config.toml
num_hidden_layers = 13
hidden_size = 704
num_attention_heads = 11
num_key_value_heads = 11
head_dim = 64
intermediate_size = 2816
vocab_size = 32000
hidden_act = "gelu"
norm = "layernorm"
norm_place = "pre"
norm_eps = 1e-05
positions = "learned"
qk_norm = false
attn_scale = 0.125
bias = "all"
tie_word_embeddings = true
parallel_block = false
init = "orth"
init_std_qkv = 0.0217
init_std_o = 0.00426
init_std_up = 0.0217
init_std_down = 0.00426
optimizer = "muon"
learning_rate = 0.0105
beta1 = 0.95
weight_decay = 0.016
lr_head = 0.00782
max_grad_norm = 0.5
warmup_steps = 200
schedule = "wsd"
decay_fraction = 0.877
decay_shape = "linear"
final_lr_fraction = 0.05
batch_tokens = 262144
max_seq_len = 1024
doc_mask = true
train_tokens = 1542000000
max_steps = 5883
dataset = "wikipedia_en"
MLP neurons of a small language model. Each row is named by its layer, matrix (down: output weights) and neuron, and shows model dimensions 234-468. Each number is 128 + 32 x the weight over its row's rms, rounded and kept within 0 to 255. Numbers have three digits each.
A block is one neuron, or neurons of one layer that tend to fire together. After each block is what it responds to, as a language model described it from the Wikipedia text at the highest values.

L4.down1964:143068113073132090188107111147127135138087128180201165145141140143112108161125168144116159135162125153139126100121135146142122156186095181163134163200137105161165153093113172180164113132086096143104168107121120195159162169153138111165171133095094139062153149149087139115207045157100151088054200147126124126128116177157182151103095076120109122073184127125137174202098124112106161071080117089187161120151081104160194146157184093127138124114108125158170185144060143128123107107112180143122105115110156126153147132097132105124101213132197096122145114113150129119174109091067072162184155123149140126146096143078146139090135135161154135159059078176156123144120154172082095060114130133124131084126147169116136073
Description: The closing pipe at the end of a markdown table row, just before the line break, in sports stats, election results and discographies, e.g. PB |, 2 |.

L5.down273:118111087149097121108107105114078123155097185082139110163103128124196163133107177153085166136190185139140124181129105123152167126065095131145179112151161119143140120143102132145140155120152179156104159112156152138144140127152178123089169090150080180163219121190147123135195115145115112098090126129169067161174143174130134144139129074075149078130112181104121089105117060126129168147093156150144097170120099113119181120146106115073159193085086147172132168133110098198105164165163145142087104063166078122156104162122135136114133129110117135133136139124065107123098105122085160160117114107121140176141172151157135130194147126156087159110109083071075162074154134124141147135084145120106113127116106105195129096
L5.down454:123093095163104159132165114141120131149114116086147135142180117106145172109165141109127123153135122110152085049116161123207109112138167086154166164154114132147132130060111126163077187103183083112109151127125107111168102161117112201105149078157108189112111105123164124163158108157100079069100161121144115110126107167136136110112144179121100100165119129155177092118141143063125133093088139074059122157149083102161067125194123082123183090138089155200101173150053131115121189105088113114179133127143138170114172178160123109141172112113126122121128183099106067151182138123121167105115147160153184103117147155116124114151141124110054148119137166078167166085099124144167137104140109093126121157169127143115170152
L5.down702:175128132172115112164093170102179101078164133106127067145112094193129124099127133171138157100159139130137128108109151124105139126196160129167187161128162097096104139104140167137088129116149113137134130132123123109190078064100124182117127130132190133095148088178119195164107140134086109161082198162138186167159107122130024160142121087078173130075110173174125152147057084141132149113147154116123088124169127068108108132138154157086099086141117158210163130154084081142109165135188168084134088157152083115090030114148055142082176115192181111162115073189120112134102090117120106126105117116100108129136128111137119201147188137091118125131198147139128139203144089149120112138139194113178150084117137113142136124
L5.down780:115073143067063126094174119081101154130183195105127105111123156168122100128137139150107096154146139145142094174097118159133138127078133123130122145139123123140090121119169165203077155137216050112126125119128104170149131165106181125195103186104148097149156129125105189213111106073174198170095113092104119151085096143097107140084117086148097122106125215148116092110157113204089133069097101093191119167186124136133161149175134154145160060114162168138134086094068175080155217112147165177111135182090086125149167154146127082086091155184108136098145107119175086120091117168122148154119141084142152122165126130106133108085130130196186056119164159137134125141105124166108115111155083107114170117177064157121067156
L5.down858:155075120102141120140110117151117164105192127090110142115054151188065147176093106136154167183076035127099081150104139165133136133092057161166088105129147170133115146166175102143162143165192133126137152161181120111177085103094117130147123129157153095101071082137143120143103102137089131131143185112099066161164160095129121135142133128113129144118114126091136142116151179068153105121148126149128144107128138096090125152148045117130095130137185057101195106132128124102120183086110083123143099132132171099075078141137120129141141124186124168140144107127164137115112158142138094148140138127136102116128102137126169140141150083075138152153104092126182096139153136117108078183134101088192151138152143140118153102
L5.down865:080149172162122141119164119131101111150187100162192156174180074150164111139093143110102153141165156108106098161131147102116150144113127133089179171164137122141118080118128192147081120159140135136167110108188173123113164161133134125099150165121135119179141127144159145110190124176129126182122169174157135094061064106136104068180132139157123133181129146156152135108133097136149122143080136120147049137138151124138139141143100166156154083151131192057145160151130140158110149105163142101116108113053132116146083126094084102141098200142139127146118104218138104196158109134172102148148125088149152130166117106151087150121161156116084114168133161139111139067102117080106146116101138169130142116077079132100086198
L5.down1050:153144152070134152152190098124086128116156164147131146190183167141128121097172092145154184109131080143120102084150111163098107123150207113063151119126117137144143126152147110113111141137111131155135134177123146158139114157099119179132094111094055132130123117131136095161106108084153136157160113143061125071093131152021106129102152137142105160095160000117146086076144145142156099149095124108111114084076163146101145118106114136102131095118106091090116145098134140149128171152105186107030117126108146120118104116103095099129140168087117070166144164098119145170114117176146101104140149210121140167143078157130104126131103148122162177145188027139138103111144121140093122126086125172119110114125129117105137083
L5.down1165:107127131107113158105161179105185084084128154139115094146165132119148134117064132119157172088140130158118169103135142101106151159147162053110071134133173125124180159098126162103133124184134154115145043180064164146128106132112130056185140173118108109113088139167137115116144098117145122160178149162113082144138174124107091166163117156077108135110130128182112114168097159136080093163152129113173100119133177128160164114100129119113112182162143137125139113143110149116199171127146116125112079132156107148168092111101091091155127168140061059111111032198091147091159083138151151160137134111098123142093070171170068159150128129167069149119137112127154103091126180142145088147149084118143125100105080175139110149
L5.down1180:173076125171072121139181070141115193111131107163176111122128173177150167163125147133134116148080068128101090118125138199078159078043137045107149169124189148218156121131151139177102082170166122156142127129117124133153141094125175118142119117147136099193139108121178197117107060142108127136110122146161104139108124164158159083124157136119134092195062111132167132099122138084127128140135145134139162076172139138127147164062110189119082142127130168145095067110078035125094114111130124224176094132126146082144143128116113109159148151149137125089149116138092123124080108137119152085166140113151094093130127103114121139120213076149086182157117131151158080165162020103061096106104067128095134111177167169148121156
L5.down1277:110095106130101164094125123151170137092074110122116068150169094156118044128168088089095172165123124191135155109126150142090122136061120180123141089108140160059123159122153092125138107151156113098109137087108087126174115150115082152119111139140114021118112154173143080176070147111143189122185174151152183147098189138106151134155116142148132150076147134161155163158197148120111087090152113131130153112187082164113167159157120118114160168133097151182162124140162121142141152089136098074107056161099100123101133103146121120117062160073085122113166133182144120151117178138116150124057129125074126151117085125159084117153069147152177182141077122177121096103132116146138088127098138118101115150139151153106047145
L5.down1499:132065150087122155122105112091138144142180084145108160139049204135158137130099130107128154176103111135110095140160119138072141127121123129105165042140134101100124129156192133087136174170193110110151135158173132130108145079124130084122128109151130092170177148149141180138111116088128131150145140107106149127092089084158118129109118216096168092100148157191079129156135190155143139133170137178053206147151184087160147104077087073156149122151155086150171146073135157103136145043134121111128093138108125171165141189060087130161215158150152127066155079137057101065139124119156124067150129118120124162162088136111124168140143139164126134093145188109117160171113141028099162116152176066103097131117121196164109088
L5.down1577:111107157083129160104128132130136120126141132115117066084122103151175199174160133149127131133136134138158138075156090086108113113134142139137111102150069159112145076139138172104119124142184140158075207123160101129140157076110109116109140137084121094061100113144168143068136063112201137185168122176131173075056181121094080165140142164164115151139117163106121142127102136142084117156147126135194131143106136162133146139115100078052109131105057153096132115069133148137085158111122198136104091104188118146167168130166099116139134133145124096086150158111102150129130114133052103197158143137059152134093124117123146186160077115116126150145164157173157131123156125080089142129086152114169096144130127141146098127
L5.down1718:117134116194147141116167137132184127174152162091145126109103149117114127117143106132137170206185111080117126121157173143160083141078141156127115155177165083136090097155131091134136151107147140137141231200185199127145131147132127227203144118122099096099090124122128179088159088133192175104160088167112132121082169143064148101151180097110081137126150087096078120164146177065106105190096174113168178144117108149143151161101069133100114111139099175056119096110152103118154133081142083125153130158130097109142116090139173118091096095037129134094079148117207068091107147110129136139194125195097124131184141113137150167138145173146105126143122083120108187169095103131127130170073034149108108171091100151129097176
L5.down1834:132063133184109145055161098139141129161102182164111146094174119094146130153151054140095229133156071142099066102091127112122119139166117098175155149182108124108134125122107154163123126095066147044150073118147136143148165165112126122147141113130118081156148095028111061091152121078110109158122126112184150146162143127111137115137134162150144166149118096181175125088192117070105122137159160093206134142122140168138157207156131105180141164137104134069138130147139173052097125130078159115147111106049214132142179102117072114130145181097116144102057168141126101123067153148099141199119181148171144052145128096096131077111168164159128158147158199087130186105134116149129182104099127130105135153077145134161149141
L5.down2216:137139174148160099122125110134162147144176131134151120098190155098108157094134115116120088130124078145117084083107077104140108075131130132097129141152108089112107151127130118133131129116160146066093134146109097134144038103143109179164079085124137104091103155121157181143146171124093186064150104086038086105102102145086160162085118096107151120096079120120138124144119190149104114088087142100146081062115069077188142146124128179171178119070122155131133153201139161115171122154110195132111160141115166136162130095119132136089119077114120174137119151080157106107145116158158111080156166158093111107109181121127147101104124113087160120140117090163087121060093172123143145148151106126161125119125097172123133113
L5.down2358:148128093106104152134127115100140124134109151112125141124077103070157132136066090134120068078175098082137076114157185123149151136166217140118130171131176159080081111162108153161128211071135152116255148154114120136098137153120148162158059109159182063105132091114137138087110137132172182115159118177096112076156101160094158182147141091100140151123123129168164176081152112067139093139060103111138121145139109142097143160177086190140078110192115131115121127121106146055123161141097123093169123138153081119092122104145108133119103113114089111114197169097121123105155069094155121162103174119107128144125135196164173109144067136141142159124125139105144111096133141125113131141165093114151103156162116138134118088
Description: Hyphens and linking pieces inside multi-word compounds such as day-to-day, soon-to-open and forty-one, plus the s of Women's and closing table pipes.

L10.down56:131143091090157173144042134081143180126144090155152115124070142140077107145146146125084104171102104137073166089058121121166194143115134135076155131110164113180176096149100088129062151151100083139146127089125074091120123158165115133085116102019073141123120162112143142142124198077154156139148094142135160189124122138136090131131087159113075145113138142096181185108119147070149114116086108099151153139126098135085135128186069159161160150147084130120142136152172123086084149196171096171110116150139110137124055114109160090093132101106084080122099125151122153133131132116149079124174156158144158088094090150112180081107196163129127193168184133180179080155104121126129170155166167085135148206151110120053158168
L10.down540:115134152165092128128151138103144143094163155066137129112132106102140105174139106146090182103115129159079145135166140190141154115090186125072157129107075154090148149130130125149129173101155074120105149149152153098170125117071155123153110137209148139148143128119067147106132103105183179131148134151151116114129110152150172165140144077133191114156158132183147171131110137145128151153132156087146103134147153115153143083139135136162138088097139087167141139097092113077101111203189128093138147169152123103040099039136117072121107138168127067207113189128118131143133104165200081100172136102112158161145093067105183080104191159140155195103085154087108109161092096140120182122177171139095149088168154081135133095
L10.down2534:101141119149148074089126098154097165140091160132089114144128112140123173137064140149130163140124075091161159099102114187162106145113137099149157099100147125101145056118079133146082120099185143136127078164105133178113133103133123053142084117132090097114091088156145123172126145151156144113089138139092089188097176148125164162150086111138089084234094144131133100142128186146191150159129151191149137111087084091109096171098106161132162054160156065131131110137105149126105153147135085134215123197064118185140107158098058070098135065108085112112163108111186160109123147132141133100100127068096107070115116085125085065123164130143187095159094079067080125135095129052045131081124128132140154123138177154153163176
L10.down2673:156120136151157131139110118068173127060065176158142078155122081103121115125120104157139155088130089114117140139148073099145184159153126108095163069123022114118059094160113140167102133183130072136154120123093173106142114152069090150154162133138145153150109175143113163137152127071143124157110129083194137135186151147137125111121139122111229119148160142118131126154129108158119084129105061095173117092061105075121168128119110133134115063131076114142136102132161144093138104123070086188102131161116080134078178046164127110116141106127125134175114155096161139112113171146208130141123119106120135113151167060079128088150139181131181115153179122124154096104139099168120131123102084116097089064175200119099134143
Description: Pipe separators in Wikipedia stats tables right after a numeric cell, mid-row (e.g. 26 | 12 |), plus occasional commas or colons in prose.

L10.down1855:135157117114168133120151075139175143204108160122140146135160097119082088055094097148102126073107091128155095131067107092122099159118159122118126113150132128133094126086171111106093103106102148065108154095141118130130116153148182072072070099152093100108163149105115131067121114109148152110142148058084112136137139155107067094170138154035151105094128129139193129175157158115146170075118129099100129163105211135131149117137093074126145157084149160170137136135134164109177101114157201105089093173164121117110148159133135095076057139128099151155159140143119132112111147148084149198122143115112163138106097124056067076128112106035102105111147122110131098075132212126118164136127111118107076173120087100134115136
L10.down2146:161114139124136136168184154164150131112113127131160098139139150160072102118124160172143172111137119102107153095104158165166116147115126150131106138186108101078081193154168120100131071071123152146159172114148092137146088102146167201111196137122148115113147121099111132111180111162176125175153154097159098119154166156131144154110113190126161132120092144186112168171121141126136070136147161097118124075143150101115128100128108130124109106148120093114138151127114125142151135142165187079140103105160175135090162169125103158126157128076089116096134108155127139107111091186100120072134108167146099135125159129117127137093174083149121157084108154066144126099104162206119174140093120129085117127094192168081136132
L10.down2312:093136077156158133139134174090106114120138143092075163162162151165142072130151059134156106150150164146127133102149135092128167104126150097149118061100119124094155113072196170136133120126145150191091104157102083134152158127090092192144145123129107088124145099143100164073118106114142105140177152194108116127155074188137133121102152214081118122168101106101174080127162055144133108084095154167129171100119140127140132119102124134111161130079103082141125125119133139155087119152106094091133114046114100093125128090169172151160209124096070145144132126116138152150069154166080077146090191150104128103131136107111104113160151112172122118166159128153108124094128152122102175150118172138076100155092070163120178126
L10.down2376:110129169172087105133137168134099106158111138094153148197100142081195111147107094139072087126142101099103139130076101154152152196162156148106110135120133111136059139121126136101117168151103148134132136125145143138121116158155152133113113140133152116145056107135163142169122070124091115156149136138114146127131123149102137167151093185092121142132116094123150098164063110083078086133182177140095091092091087143112113116140103102119107136074111077182116134151136102109115126182128140181124101154182086157110112119125159128086109140072143116170114056147139081130131126168113142121097148175129097146130139097108136132121159115126120156102134183141140090066121184136129113107137081140135101136183093133140150089
Description: Fires on the token just before an expected city or place name, such as in, of, a comma or table pipe after a venue, or list dashes.

L4.down1187:116110106160083178105189136153103127074115153098067151139124151094117122136144099121125090068190108129147108103076114166188184108136145153117145075062164143150160156137098125122162142117140185070107125128117104130124113134144124119149167108171169098148108160115111153136111075150095131078116158111130204170137194159114118134107140127072082123095124106110156170135112157114172142154125124188146103149168120123114037145127107122166060085160106144211096131122056139212121123108163133141149142150160159155083136075151063144119104178091119166134132187172138153118103097163164093134042152122135138080114123132144125094146142113079156104095094099130163135141124097147080160139123102122121087131135088166145145149
Description: Tokens naming or leading to a location, mostly city or state names after in or a comma (New York City, Memphis, Maryland), plus motion words like to, into, entered.

L5.down108:085131153151201126131185101133120135104134122045150142153110102135131105094125128123197153139115146119134106139096163101222093132172166173145124131064142081068119129118157140093134092108081112160074175127172121117108158127143139103081084108149111120120060129152128123141126116115139065108076096142126151173160050163138181149162193101121098158119067172132120115086137115125169111128104084113123131139123153099126162121175132100094089092117107166196137219141154102123101040113095199147127131131142097130186119112165106178164153092143112116111079094099180101117117112120178112127066102119096073129099118152221098121124184130185186114132149118121115108120167160073155165116110155108052067100099128092123103160
L5.down949:087155151117120077091097125083180191095121139073175124118108151122120075128149176097149162102203124119132100131096131153125132103121163128057118123132151100112077078150094154128121090114137161117154139105114102142138111171145128152126117130125150155174102136129118104148100186098146127131103154088173098133156135127139138150090156175109149124115134134138117160093098140194137093121126146149000084201108105155121100089088113104106140185096140163152145142129109201152134115133171130139052162145117142135122119078168083136164134148105110111121159147174162086116139055127165139161083153156194144115169174120152169091129153165143139158111081079103053155118074153123100072154093121162128079131102127185131144149
L5.down1160:089177065151099128081093146101143120066068169128110105139100166133084084134103146117156146101181158163118133129130099108141151116126139119132125063144104090120140126155172131144128127089131143139140184148146122143175109106177160024117095093158079171121119144136141148115091167155072135099085119134140152181115105088179158127104075122174104126152107127104129135151064157174097160149112128128181136157162079098123063100126119085112105133091076116146116146190092178144184111128117133159198153164165152133095065143154112168075102145092160104126108157129134144091167130143127128069118112103120082162112112081151098057142102166122123128126207055110132099130085129166146066124107126118110183152113124196119105088
L5.down1181:126160121157080096141111136096093101051069146135109111165159091119075202062149157129113134157173113073099070157123130151121092113123126142077118103101145119120092109111140160097088111152141255095126168125064122131137161168156155096160111144161162136154045085128143092129139150094146178113160133068099108187116125128116140156113129199164139110102131067063122136140143115134170092085100156133043136149101126081204099087088129079196114126135167069180116182122143165125164119133169138101100133134129095127165077146147091097078093118138123100070129192143105106069146073131152118113148110120177177170106120147126135158175142126182149103131110063151120146147135090182149178133138081112121091192178066108184152103
L5.down1318:115161103122112174136064190147180115132128078090150172165107104155089170136116190136158104139078111110075092121151179135134129095101050090174127091103090162137068100156146135143113119115163074079150169134130170125148127135119130159099172128093153119122093063132119152134114087138063156145111129106074092146123126155115130130133073155116164132081163120156144113187136169085130097158133116125172091084129096111158135142106128105121116117110143154099086163152161144155155187094160117145108101103121171111163129186073080177081087134135082143160149142109127079115167147109080150039133143159105168074131133109160128083152101106074112230131145095128133150149106139098089115072111131144156147128178144077171150104
L5.down1371:160082116182135169107140098115120118175098153138092112152105106109109156161090165061125133120166092124142110147105189131154101085074192158126160133122115089105085073136137131099123150127160155105140166134107117099101138137119148098104147115193122152180044207138122094127107134093149125136094183073123138135115101119141088157088125149080160151100148115153094147138102120098141119085037127153185054189159130098154052098123031101177119141095148147156129112135140209182177113154152161099161137113172125176118163087167148178109164110102154131132127204102113165176166087148166142162119100139089148130178138155095152106142159118117136100137142052172085090128137155173130095108120184151162057146233086120130176101
L5.down1386:106126116184030143174127137119175088117147132181108139119113153096114155122131137142140109146141066079101085055103152133068117086118124142102125092127120101110147083086122157129132132105106199125150118073144102079080148138112149058139162148188108074175116115104149096170099179092144110134073124085099096139133114145127099110147156137077129179151158147081168172156090195143132145125122116122078166123105097079125129128139104088120065165092095109146211106111143124143155054148124196134115150104160119107116097098126106149118103150123105114074116179118134096074100164161105130152099081085120180161091110169129106145193139098101150135156145087148164139143124098179174104106135149081149095120132108159164115142
L5.down1408:169115148196124092149173117161107057158093134142119147146094115112155143131139145124109126119162147134116128093130155190105104074140105134019091083117154122082097164114079133123130115186091166124126139115156153130127096159113138124108109184129108150130113146140126155165148139082165101095161145087109127116081162168130172140112162185138094108136132065116105102186105135152108059109172156111120128107082120142125093112060147163171115124127173132137133042095116123098193096078131165126105092119132149147149160108089090165191167111113100073120104156201170205088140132102147139152114141142088120120109076077176118113157144144128133088090108083144099106156127190213143123085075131078145120167138088176114164086
L5.down1581:162103185109201053113167060113145093174112159132163151147141106135151170102146061132077118156221087113129141181142134131143169152119109139145144157173150180152114141095100149147121144150072101137140161166128147149165105146150105157083043149100099115114173170170124169087146150148125119134141078138090088174104126141138119087129156121122136097149140097129182146098184149110104149196114098123163126142169104135134107067117132119140120068139132134128130138164164140097126022145154137083097126075160035147116085116167143166065111098124165086095108163055162103126078126115144124123117151136129137158132201128083097113092127125136111112166117096063108178133104131088097151131166144161183104096150140155130141123
L5.down1749:144101057153189097122098162134097122091130104150140139153148130086116112157127132080136081097148108145175106116093074125107130140166143117114123125085103144061097128140131098162105023135127114064142086126160124096088141155088100167137126136107136117077103166159122117155160165124154119139168203103152174190105146165121131140101092099127111113076164067182141111184146123107158144119140120109129080087181076093208102135110131162143089148139136188138114129194137132130171113182162157073166131065183106146133132137088212147101182090152080151140110173132113117108141108135171152133127119126143116094129043125153144077155118108173143115128129104075166136130155047100128132125062157121175162146136101149142183094
L5.down1770:151110099117091163239151131121058121139116121067068120119171085095095107093108113068087120113156098114110099066093131129190134145141150165112113162166147151078080153066127210060134157088077141069116061098112087149122133085166104107110111198184143196132109096111126133109128169138140116150132093117123206117106182090164222171122104119163177108175044139176093161117103096178133055143139142112103065176102127072116146116159116153112149135137107077160078208105117134128083116125147104129133154142157158119063156051085122084103092080135196128123155117177137112103153118110154121165088142126118157070117044140111086112111087153163163101114057157160125110153117137145104097132141086155141078128175103142093122116
L5.down2117:070106130139121192124157101134118117113099222077115131199065090147114106155093073106136136147170137109135125172030137144141116100117108107071113066121142109109185141166124123149156112187145155122134177193106116092128093129123133145137061148128127064162126112105104110144097098140135170092136129130093174130159127106103132154115145155107073163097163059105128115123089148116098099129129146087135157183172129100065092102110101152147108151190150133218088138140090156159153083154101092169161125077135119114114122066149131182143118137108124128125069090196160134093105052165154089138050119152082151126129166076138154110205134109097112171103090073145101094144120088190125095128093099137185099162175075164160122119
L5.down2246:141133109177096121165149126098140137148113134166132130157109074149116120184124175110149126117123130168111128166133184104110160176146107134165143136103110094110074125165113166138105115050123124158108089117164118175144136165146173079164105079170136126098150218110172104140105065092092106116131176134125098149154185144097168097067153134110134096167122119150132144167069170122127138140148154147130142139116164156119159112176115111084075142113162124159129136134133187153153148147100155189108082151069029140119128163108162093156152131162109166128120131215142147129135130161103110124136142148081158081147127117139147134146182169160124181108086068104146158138188131132128147116102174137114125079152164091105107120
L5.down2298:087115120131104109151179093121086140168083188130128155197096097099159133139082071108140123191221103114160164085070165168141191121118142149092113097039147126114135142072161111111089136175141191082118181165106103172130131163087057177123099161155146131212135104142105132133112180143155117095115150117086163140144118122108123111087129147168106135102080096121125153110079158101120083134120142130108131180104114096089080092178070100148091125102125113206082112143073126140138110115127082137145141087153128176114070090166123141116100108113141090186091094161111175146100144126138120125041134166135138134140136120146137093134164080114152139101098081099091106131158130134127168086157113148096055158174071096165109108
L5.down2457:156154085104126117118091127119101097095142157167145117098135136194114052115135142176078124120167109131080099172166105175128141092138109127123133153146129132086076130117106076150145117098148179128087138123119132196133130150133127145030090110164092172110100141132188081147134173104126067132184099089103099158142124196145115186089168162116067149162103141095127144112112108070119117181109154129107076128110162140103148203096075111142139116112141219182108138128181138198119112105173110168084105129145112146170143127155128136154087132132157118139076082159098184168110152084106166161115123051107138103170158037149162130116172169070139089119157121109139134135136114136108193071177169108111144145117087119141150138
L5.down2489:109142127142101134139181133100108156100105108135110124157157180067089118104074152054121124224169178194068143117138178086145106159145073111153140087128191208122122132115141133084134116147108140100167198146084146186120110162118119139121098146143152111149108094140128076105117122155091095141116119117098144138185110113159135142179123133048106134114162111132170089083151178090145135115114151172162144147118135170080140114117099126135060148162117125162136113131144151093136087139119101100167082084122100105182141134162106134164148128124149124207129140126125117113113119133147118137118094192128175122143123128117142119170116171170129142139135115113143125151159035129176153140108102194075104117147123160143111111
Description: Prepositions such as in, of, at just before a place name, or the first piece of that name, mostly after a venue: "Museum in Campo", "in San Diego", "Battle of".